MLP neurons of a small language model. Each row is named by its layer, matrix (gate and up: input weights; down: output weights) and neuron, and shows model dimensions 32-127. Each number is 500 + 50 x the weight over its row's rms, rounded and kept within 0 to 999. Numbers have three digits each. A neuron's up and down rows have the sign that makes its largest values positive.
A block is one neuron, or neurons of one layer that tend to fire together. After each block is what it responds to, as a language model described it from the Wikipedia text at the highest values.

L3.gate41:533558556450460543466441535469486492468512544485536430483503540467435465377475443537540456498530424464428686534530408510522493494539598544493402602498513531562482518454462429430523508502435483535501496443480568486529412521411577534559495452439483506531500414521479509512540494421553391496
L3.up41:536543491500484547566422474523589477483522526525447422552469489500509563391483585604474451488539426519572519407514425472502519433480466629465415533528499556496502548603533504534529431562461518523500498430585525449449521525545498492465466501432451507525471533465563483500535413471453434529
L3.down41:477493514500501481479520569546539529516518444507445449489510535516524475529528473534482630535473394578510546447514504434556481458565502540500359483510594502584512446549429599497490447574515514419521502440438529525507491536576500532511531518439484486486551523464606459459382549482534564455
L3.gate57:511612523567497498488450584473467500521597556563590500559489441551545520466457509532513460585434516452516456502534472466450433457488527511547630522578496565574450512528530429533536463474543434434584460536565455488419558518559493555504431456432514544524496426470570514543562545480444461416
L3.up57:461439522476424581504423363496558479489559452443449545506468467536564416546443463546459438463496455494565405486473451388447539478541461426434528604468578515520551370489524379488492483507516490599446415428485526511525526428514488470486486545480483444426449498485523479467439512518514472550
L3.down57:457494437488432549502523461492471529604483441512532564544447424496529610596506458512522474461589496568466527417418487507539552496392499439553483597529526516536560466537509519511519549534451531524486412426534489429499445568541484438482521431510572576532488426446439497454621441443475561546
L3.gate64:534527516462487451421546475453498556557565480445585480482530560519445488549473539471572444469518450533504578561549492538439480480518529568558443547518530551544490560475593550521446485499527461498504477417623477442472559519492474533500592455460496551517486518417487510538530484410562450434
L3.up64:415472512486507497434556506518516529460506444469538516453506527468447490501624512565523471498576529389540567532545501424476496599437590593533561420550499543517491584526551446522445495564496462546438559448604545436453421561597497492527491373573515469501499485526567461448580484481511461512
L3.down64:539560515477525565398558538411384588464475461542571535454455411465430450498558496448484492546591342531458560505540544526528538537461440486464583489518494592435477559475477571495539455510463477476508499458481549486539519571521503526511462478538476508386472567640499515562421460503566492491
L3.gate128:488416446508462492479469487485429596509508505456583494541524425530578502461452536560550525507541470624469559569599436522437417421514463487408597514492512588513526512497545518528541503437502479481500554451413480546572495529538505540550535513436505526466542513497488530534525509367560534478
L3.up128:602577544537574484509482472455447459473450429485476477483521488449538508432430590552528505477448596453571504548459469565424472475514468510457442509494482550482580488428626554518514526528462533502474486529502489658529385486477446525529488619517491449469454500524503478523458524401518511522
L3.down128:538377491436484407484558507478564516479429526512561423543477584466424517380565520454421488450580595488409481388530493466557587482446556521541471488454537481513478567552544510527497573487524526553464487559571504445512509447534537378491444440541599463499527525555445455448528545556426569525
Infinitive "to" after verbs

L8.gate15:515579542522513574530415541566525489474501566520534447394506508547511539466496547567534492478506558543568420544535450502536462474563540551454553469584519460500495502541539507506474540503543555575448514508443481444553496555469621502549489392479458487543500478410479468550576537538508419522
L8.up15:488514459636479528584502453509526453451514480536526472454483490520512539397347471493538492529583489490530535507556546533477587469523439533512446542410520481509603441502523508537476541463553525489531574516463488434511586447499477494484562531437431514512475596480584539420496597446545531545
L8.down15:498504506419514515456513432472601550510469482513500508524557487536522554520488487450418450514464442524544452550589482512492551504523602486564485445548465543539527517498492437488476517430449515524589533511490441569480460466532509542464478483415518482549529530260461571444515445492542563513
L8.gate18:565534504500527460509514536609488477423593497459491518496508483576508448476576442456613451548563536518503456537568428523393453504523559568468538439534533542495528533514500474432414458413425454524487460414501453534504524567406526547554454566467442430443494521418491600619529508537471431536
L8.up18:468507480547491567474503425562526459513563421485447478499464529557542563559383503504477529487599457468486574451516623506475510527572526536451511518486548565551535524558491453530571457391507421494506491542445545569499585477514485462480413499479614481539521495525579426477512540504596496543
L8.down18:524473406524562436494571489476534514522491447483437519505467544462450522507571448470506496451489545507497467531487501494532486534508537427470440428565464598362472532483509514436484553516545474496446431481477467505526526533543574476544502504491505491498442504571533452495444500548543486443
L8.gate79:452486434559453459594520510600422569428463494563457483452536554623451534464471550480447535469635540463437417532611371493487519586527566455504474561535536539468522496562507544456430444401462490541530508559581461609518550469553577427614536454475540487493461462482473506535555509526427478486
L8.up79:535516388468440502506503664396498556442496406504460541580574463564555487541440456505531538560477492399518457499466536455459631460533513514460511499461575472551476499532540527553560520371500457495558477458603423567482543481466581520582470530525516518500548476462518534525575446580441545403
L8.down79:580481522565460499523500454561528497494545511519472543459483512430581487546542464533475480480506434526494497520504459544503497523516479496519426580613442536468518612522523521452404498504440488372460509469436445427502407453548512518536487485558572533558337407633476427487568406503545469496
L8.gate104:482489390567517412550433471513469496471548441592420506564467547522620535565552564467470446551428432410439537467523459469476521482497412511506451488493547504595424566568428575461509495395506496577447525447570487508520523565452498312548420517534509553541494495457470498472550460531527607437
L8.up104:440509546469441503551506489420459601538547499642449372456538465483498499502444516486519451437516438488506456437423497444542545484503519599591476554529506477545511542607586490439427503424488565569516466536634453474526491511449496484506566507466414496526504507535463469416568503535584542502
L8.down104:541543506474586457468467456498516413505515423504500477439464567504447417469500501503554575481570443572574456561514506463466506456523482501530532480609516506484530557523448555450424511479510467582511540447421464498559560518435535535536417606536492542475497450707548393465655547551576475487
Passive participle after was/is

L8.gate103:523497474489511525389576466510536515507476507480530487455569587510471481526529405419451448544491525439463522495491642503528464534517519482506519480528489494571531571437433558439544553516448537556522548443481590498588439573467489477563569574506536546476545427488500526565477410484323490515
L8.up103:520533491521502428565632496519567468516474411487510556514516586531501532564560512447478432479517586525535580498433497544492446507525528515489454547579455490524507536461509537523527549405482493614452526465541601581465493561409495523595419545532521487533556501511471443492458482476383514507
L8.down103:510451505409536508463434454473512479544428532554568411503497451578540460514415496583449488565555446535514562575485507524481560500519594567512552510565555465508560475435465566508479507521578490530578450456523479459513513556511467543452515543512539458417433528499515508472508420493536463487
L8.gate186:551454479582487482505532488508558515561492477549528563478390500480453485520520533482478426552559450484479462419507452602541536562540364513457530544510513468422485551564635546515449533558475432495511471371542517499509487497541466482503464515421501557541518424403443494503518551475470520574
L8.up186:431508519499459507469445487491478384516493530583530412406498528501517501538555465617527500417508449564461334518541475532428512417638527550476368492519552489569530518584485450514600464486432523450496500404487494503461546465525495561579530545524463470519464479502565453475513514504487507465
L8.down186:468458455472472470499437519455523477439479518568541379509482545460409507501487381558503564509490429561513518460549544500511448510539522566456508591501661579508483448459446473478449547568387483514485542477556460560486442525569514491484427497502481469477485486375545522557539431548549463589
L8.gate220:473440388646507467471506490411455478550545541435515493508375563483474467446471443480649516404516467548371529558476487510502545485421481503521545522543580472468497503520573487523510568546448491500525487510490513429557445599518535436554474469479508471476526525516473500500457529423480480459
L8.up220:524451425461401512455471537451477563572505495440471374605537620473514450452493475500389465536438439440419521590463567497528505437569470502487520506562533488488508579488542535565492475572463547497456601512576505486423491464519425537597516414443523520531479470526499541513542500484470541440
L8.down220:528458496529474475526444453487515433450483495487488513626454453542535429425542519488465540485490475523459561494563506417586513534552535528418534528542489519492446455496479527468513452515515574546523491527508415536466472489401310488478450532521517493460514478568422405502487429451617586509
L8.gate248:494422441465459606497375572564512525504547532615507546505543554409505523529477507498471484614532504556448532533579544556502475488559420432461484496486569569577498553480499546504555463496439554490565444515489549534492575457426470581486441512496558574459495503435517632509506515504451533531
L8.up248:532466456455478491562547554541555410564479475572495584467513506490596554491502568533469477527438384507483583464517399590372434488515546463551517455597550503495497566536507485502555468531485484546504500374498518489552482603422469403532499629463540458473468515534424530551524395475484416489
L8.down248:531492527509520531573518581522537591426515480479486520513575472534459548539417497496507454512461569569481412466548403477514565470516504453423591471520549531410413440494412501515520468551406554520413510449505446510513446514508405546564462519514571502432403476692513450455476517504509527539
Slot before a verb

L4.gate31:513553538370544520496505422566509513500503541489566472480436364460507498388452416451546541522540553529539429480460386497583463481540554491516495501433634556540449494585437545414481550444566354453529494422551534466497487523477543477532405467470495496508492496471515511439527481523479516500
L4.up31:557526461482548463472594612574473458452607378589432462515560625472508467501503461555513427464486442482463493444499510490509531517489460575463506598527464481539527462459595426516468471482539465490485487465479491456483487472459546465484553585537487482659495522557557498516476484621518477485
L4.down31:499404486478528496505474565484466491539463536509490465465503477483527553555512497383523500534530500539461446333570491552471560411499505404497490477501569545545480466511493485453514424468464505467596424486511519453497454448542429448525458451421508508518523460236586483519512478487484549592
Past participles and word endings